config.yaml
num_hidden_layers: 9
qk_norm: true
lr_head: 0.00758
decay_shape: "linear"
final_lr_fraction: 0.0
MLP neurons of a small language model. Each row is named by its layer, matrix (gate and up: input weights) and neuron, and shows model dimensions 128-223. Each number is 128 + 24 x the weight over its row's rms, rounded and kept within 0 to 255. Numbers have three digits each. A neuron's up and down rows have the sign that makes its largest values positive.
After each neuron's rows, "fires in" lists the words (lower case) most often at its 100 highest values on Wikipedia text that the model never trained on.

L3.gate291:172123144120108143211139106096134128144110128132127136131101133160161147092134191136126129125152108088074111164124127112123131158114131160102091098126127145100125134145146104175137112140119156127173126127119065145149102143089072181146140114168109104161129128102118147124124120152118180186
L3.up291:118132155093132113081111170138116131107173153135177134120128183107125108149126104098089108168123151114124122115131156125111137157140117086114133158160097123123147100177173131091102128119088092132132100144102084139109126114148133091103125116113146148128089130136073156117109162097099099099
fires in: "of", "the"

L3.gate877:176099094151117178149112121136159077137153076147088105109178146150153155092156143141126138154119120153127107100152162168129097116124095185140130147116116109123153120124156138160165132116133156125109147132130148142116100106097085171141208149090147109111118101112131136166144150118131155116
L3.up877:119115131104126158146099091116121126141117162090111124101134132171161138130155081105160149118139156139099077138109135144137126098123149095122097116081147138172160090177117146149104125116115146107121128106109126148138125142140108123172107132112113121079078125169122147163118164149128129119
fires in: "of", "in", "affected"

L5.gate84:132131085128147152102129125099153105182107140149122093124107151164157105132139111116162112106128109131150133106152076115148139131077102114112119123108113146160100146138121136150112141107129146104140092112147129144138087124114087087132135144098103158063085181099106148153116145069160095106
L5.up84:132088127124112131125116149119133135156148149099134130163157132136121121143182139159127122116128107158139152102109146146112107117112138175123100159207080178115128101142119091162111120151135168115132130137132117140106115117112094153145108182119103153116100119124128116138116129104140153139
fires in: "is", "can", "will", "on", "s", "has"

L3.gate818:111123110119131113166148109099161117160131151130107114103168154109147124128144079105130141140130183124138137144145128142116124135127090102142160162106127175157119114156090147153089140139108163130100151166151154131157100115146112112120112176084089148064078130126046138094119102127133105079
L3.up818:146138122112118090106112150155099143116186128108173126131128096133080124082132114147121126066082139131099143116108128138086162130178184092147155135113113135130098095113101142166115096099153109147101152128115115113147157092147124136082133159112065181107104140146125120111119122136108132086
fires in: "in", "for", "received", "to", "at", "a"

L3.gate420:106121113132148135115106112156076113134169104123117094125128161129125072118168131133135120111093130134077112094125143116117098137114182099151144120163123128106148150094117128129135147110087156082122121106083086154137144115089156122152075140118092104130057142106078146117108155150112117189
L3.up420:147154119124142122153132115140140123162120119119144144112126130113119144150143096125086150137114162122124129113125106103141071125101101148096111126095108102141066157112097111117124145107101136086136119119105117121141095126183138107115094109168106138121143181111097119119144104109155095140
fires in: "for", "and", "over", "in", "or", "when"

L3.gate560:108094106107136112127146136072138123131127113088140126111141123168133153118135134122076097098132137117129113139096173115153121135069148158133115165135114103134106119141160140108125117126149132165157112127131116105166120161110110124071102116082157077132132179050121190167120127144140098099
L3.up560:139107107115121140125103158124103144118192142153115110141140122108120117125138079116131145157082189089162120144091145134152142175153104123143122149151109135100077126123146123124113114136171142147102113115099082105134135106096187149141138118152130136097098124145120079164131073119126147147
fires in: "a", "by", "in", "of", "los", "the"

L3.gate282:128108153143132118122158152104162113100126096107098076119128112128109094118104149145132143107128128118113155142144160109115147129100159127141108163159103124121150151107128117095126117132126139131168180149154099105156140150127095098120115113126132136114129114121103183067113139139118094131
L3.up282:142128067143153101130135119117046118123089081108118155117129133189124115125166118158121132116145083133110129157153151151145134184113094113201134075109170121136118095112127154136132105121147156165114096129158090163130146107129105113110106123095136148144153108122170062147122131119126099134
fires in: "was", "on", "in", "of", "at", "is"

L3.gate639:172128116135143160140138108094089085114119124070135110118121114131086140086116129162121115111129133092092141116162139141105095158112096189076141115112136117157104115134094141106103130107132151118144117099120093106111179119139088130079107166147083111122111165121156139119143121127079114133
L3.up639:134136066146155117132095092130122122181116079137072080165124174130099134107129150119103128176117122138136118091121150120127138129135118111131129114168152186071112104107145152101117122209090128145184137120153146154097108141106117128127135163128115120136140098136143114119127136116084174082
fires in: "from", "to", "for"

L3.gate146:124174121119106121128124156148103118120181121169107129153095118088168143153124127107099120174135154121177134162161142176132118082101117113169148154158155126140132167158159093125144114107102163116152065161135128133142143163134141117141147138107150140096154099131098123129156140057175151104
L3.up146:098116099108155165144125110203112127117167118146120103141117143148124138127183097126104182136148169144105120144122130124155123112102156113098160175099112124145150105178080112164080115139143154060149131141098124108127138071120117141125121072074154127149104127157100115111147178106084146114
fires in: "of"

L3.gate235:148152137154130141090131128171184127130091137133106085141160151123083175071165116118136176138105124149064091126167136135130126143113144131155096166141082096079165149142093115128143112087126165096143121140136146102163181111153080123104142086091121133123155154142138138154124137102138105134
L3.up235:132171116165137071121124127121159163114099123106124133171150113122111109133145135146113152134142122140093125092110115131103123135134147142127075173160126124131152124134144123158121155102151151168094096112117152112183164129122052126121121109132138134132135114096152157144138072096150166103
fires in: "as", "appointed", "of", "was"

L3.gate260:159099147155086118189116130115067125177153176131132135159143182084149129106084169155135106109130108128116097112119108132102095101170089153145156128129105150130150149123125133145152152146147132115129129112101080130105141161090141151129134142149130072142157169084103123149135129095100136163
L3.up260:109103137114112127167133135124140150178116133142153099148149100128136138133131111111112161097133142076179131156107141141110133114149124117095112116082083122134135157172108104096136119140119140121109124122110144109130079097121106160123127135159100126152154110129114172114096166145135063103
fires in: "is", "when", "will", "where", "by"

L5.gate697:155101115140153152152128130112153127135126134139131087152171133143148102088139127180101129126160123148135128138112123115123114130108100125112092104149169169136141167105081131093118141087132129122110147144167133134117150129163118127100170129117078070153137096154148142168107109131148141151
L5.up697:140107082107148136120140127125123126145134118165122123115116173150166143115107160106108154072147109162125147150162139163098127139143122109113133134144123136124133153154151129145131121094128102151130094125121126144141124119168098137126111110096102094163110105130113169069124140142101073115
fires in: "is", "are", "been", "be", "being", "when"

L5.gate796:113088136097165163104118125211139137135135114168156153174130115129146127163172117136117114133129100095131160109095102151075144154115129111145123121117128126140129105105129106150119132163126124115159111114137156141138102129118132105144157114116115126155136147094139158127087146144123110084
L5.up796:100080138109144112103117077100067139151157182109134169115131136097155139148122107115141119135133111158147122143102118190103148115156147161106092136096144124114133112133133097131120102110138150107120159150130144142121138159142134151161142150092121107113101160146129161111154128150141121089
fires in: "has", "are", "is", "were", "was", "played"

L3.gate979:150099111102092129131144130131098116142059153105159142117171131095157153119096160129137141149152116135143181129140119151103133089137161102119092151114095144129137101098112140146140151211139116071156150158122108157156119094113107077124112164120140113140117145121104152126099111142136133113
L3.up979:150128181134113099175120136137159128155156140167112110160142135131109137141146117175150129125141176126158110102121162177117131193147122134151129139136117128107098086130094139131121124109123116115123158117103058162160171100146135145162113162130125113170097121157147144114112112144155138136
fires in: "of", "to", "for"

L3.gate808:134147126141139093134172118137104112125112110131104092144169110084101101130100175149118151155140122108175136118163115142151103112070106150109109121155117149130126102080128104157129139081113143149123148118137112134085133139090131137144120139140116113152160115083093154107098092142137171164
L3.up808:139171075136114114141109129150127087159130129138173088157117161184111119108112099143135133136146098173138132123139107145143101157088122114127139127166138177146128140108099083127136178120110143101154172172116142125135121150155094143138125159116119144139130119122124164183111115115123113102
fires in: "to", "can"

L3.gate1006:170095155149108168116068161092127129125166100113136135117161158150098147105158113112141128131105130163115140115173168083114116170102109118141104143145063129125098149104148163095129082127131181125116193189096102167126132114143112142092141181116151132125079120100126133131123149130151115125
L3.up1006:169134072101127098141104110163120104156107098121130124147127106155095094129079150163148126105145159177118172114157077141127137146103102134115105126120124143098138160116117096100156098161163139136129144154105134109125086094105127154138116158071139149129106135159105105100127111114116147145
fires in: "that", "this", "each", "such", "make", "the"

L5.gate379:126121096141125152102161139127114167118155092145104147128129129159129215103165126127120173182135140157137110176116127105154118137092129113135105116140120108135084141176150085143155128123142125086138114156139111135158145107118138165112179134085123164155149116125150133114159110130125138140
L5.up379:127110097125116146112124102135148067096151118155102077131166143154119124110122099114060137125124105165168151117119167063143127118095119132149135112141105157177112159140144156113090159123079139135201140107149176124129170095129139116121139165112122153098101139134130133067136131118135113104
fires in: "de", "la", "di", "san"

L3.gate624:129160068103095132117097058183121085175141126128144104128140108122123149134132163154135194106132151180106093146130135161163136129156118110113115156136090125097132155150134157159127168116109143099151160118154129138154114127145136152163148143115103132076128108135133130166079128112137166079
L3.up624:132172092118128156131155117144109111106117130108150147148080166152089125127138147122120129102124117096087126115111079129117077131147109104088124166138132156120062142135105195152111075160127149116131117104153149130120159142122089121104045122134139127147160100124112148102146158138095150109
fires in: "of"

L3.gate881:101128098125132079124125140129127121129133081162205135179143153155132158111127135133122157116134076126083170164169148142119122094121141112131177098103099108108099122122100113154142131117112148122074136159098114123097140124146108135141106131111116156097125109128104136111077103146163114124
L3.up881:103127136121167157100097143092109112111155119172137134167114145125126103102128135159094118127115044102112163117123117112112143121132094168113138143122105109132108135146121131128191137117164134116117184153115148094102097135140110174148117129112129156151144172113129179067152153155105133116
fires in: "to", "for", "at", "in"

L3.gate451:124084150144110168138149140134089108137130134121139132095172133154094187118106128146109080109114100163116149139151155125085157146126132107139125145116135142131130063126123124105138152149162141140157136123131133115102148106140124102088127109143144096141134176098142150137154123135124098101
L3.up451:109158142108101106114098166089094174143160129139140136164139150115108130131120159134124121117148120143136133162133183120139168117134099175159139118117107138151124112118104171162131143115088141075140173144144080102148111138140170114125139204120119105163140152114147122168165109155083130129
fires in: "in", "according", "to", "for", "after", "by"

L3.gate616:121150117174163127132160156117134102125148124131129122139110142113181129135168144081093145131140165100162125143106171127163143106128100130097146167137136154100139147172118117087123128148099160126119120120103148135193137121149108114133137132108115114094131121170083175091118141108182160113
L3.up616:127112128153175142167092142147123148151167126093100130147116117103145155091105146120149137150157098146130106116131111161118099104142111123117158096160136142099088135135100154137099123164110152131159154131116090119142118129116119135109145113150116117141150117113119158065122124150127132130
fires in: "of", "from"

L3.gate865:146165065094100135104145121131119145127124160117121148140127106147110139153121152124116110123161132157124133160152151101141169098130136145136150103156116127096100122141085141119121131104132165137098095131110124112158140158088100154103146082105085132108103083118127117115120131122128177114
L3.up865:143104129137114120157097133122107090116130123078149089115165082144155134118139145124120148092129171101098104184103115087124060115140107145134139108112137130129111152168125172121157126152155137081129115116131122096158135123115120141134113131103080138101139091164128126107135084149093166116
fires in: "that", "of", "american", "a", "who"

L3.gate844:113105140138159129099138105195110139148138095126121077095162095138118123105112119099097146116140114127099124112091105143105090121140118117106161076146123132151140066131142149142155128153113132139173194108156136145144114093142134082123113119096099132149157190091108114167141154127145109107
L3.up844:153163113093137157097139114138137129129115176109106147150160131132140109083117137108075092140095122091132169149113100107100124121080114138120122114128104127145084120157125143139104128111170112136137156153099121173109178115096107126118098105072105128135123095105095114137124090142100138126
fires in: "of"

L5.gate826:136137109107125123134161130128135080184114147077144111118141136141131076096099124134128089148134101125104077087153111140208167122147085150137133103119182169111136094140100145114131143095132151083100153159151121120113103124168130094089118131086113097130137120143126130164115179128122131109
L5.up826:136087148095155075111163149137121175146126173165112154137127093144126125150065134126104118108125106135124123127154138165112112135112117118120137128121093123149109132105118150146107132130087130127174119154126129123126107123089133117184104109153126147093110156118092152130085157139112093141
fires in: "had", "for", "as", "has", "have"

L3.gate422:107119142171156092111175125147124116099124116089115093186147119140087146105111168102117167107112094163104112130109111155115134121127108153183115124176142173104155133147144197109146129155122097089131152106090167118156148103120081131082153096131101120153180091109176129124091111128122141129
L3.up422:141130088140136116068130159146148148146120145094152108134150168121121136151127106149144154123093118084119131135127139151132146119129120127210123107192139118111139136135106104118120135121141122163091108136102136112161135103172098131133116117097112116137157141165165147148161126122156130145
fires in: "as", "and", "appointed", "of", "a", "elected"

L5.gate857:136118109147110139135150143153095152114110096115091118156141088185127132113123129154205113128109143112104138090109157144130141151117143134143124146135123178135163128117111110111098112147117169102127124134115111156164129095118137107084118152137109082174137131163149169145101124164118134139
L5.up857:126152126160185122088133085064110113144088082120106135110170115139159119141103117165144143131145107109125140153114070130131177118149133155144123143093098140109145100140161136129142110097101144203091114108128130138117150149117093111093121132137126150132120140113126129059138152096121128146
fires in: "at", "to", "from", "in"

L3.gate94:114088103109140142150137165094103162136154090102138127168092108145118153103124132144150101103128160111110098132147142176168149149087130115113171128165150155109074108139135139173113149081106095130120106146119127133098141164157088172113108136159122107096143098097134131129116127108180121136
L3.up94:116087117116096156110160126173098116147130116166145125132082125149112141106137155145119103103146124157079088164107156148158132120119146098125168108140128170134107156165126140125136108140138156142141097127138140164129120152135100179110154134102117144138108152141122118136083165143179124103
fires in: "has", "with", "had", "have", "having", "to"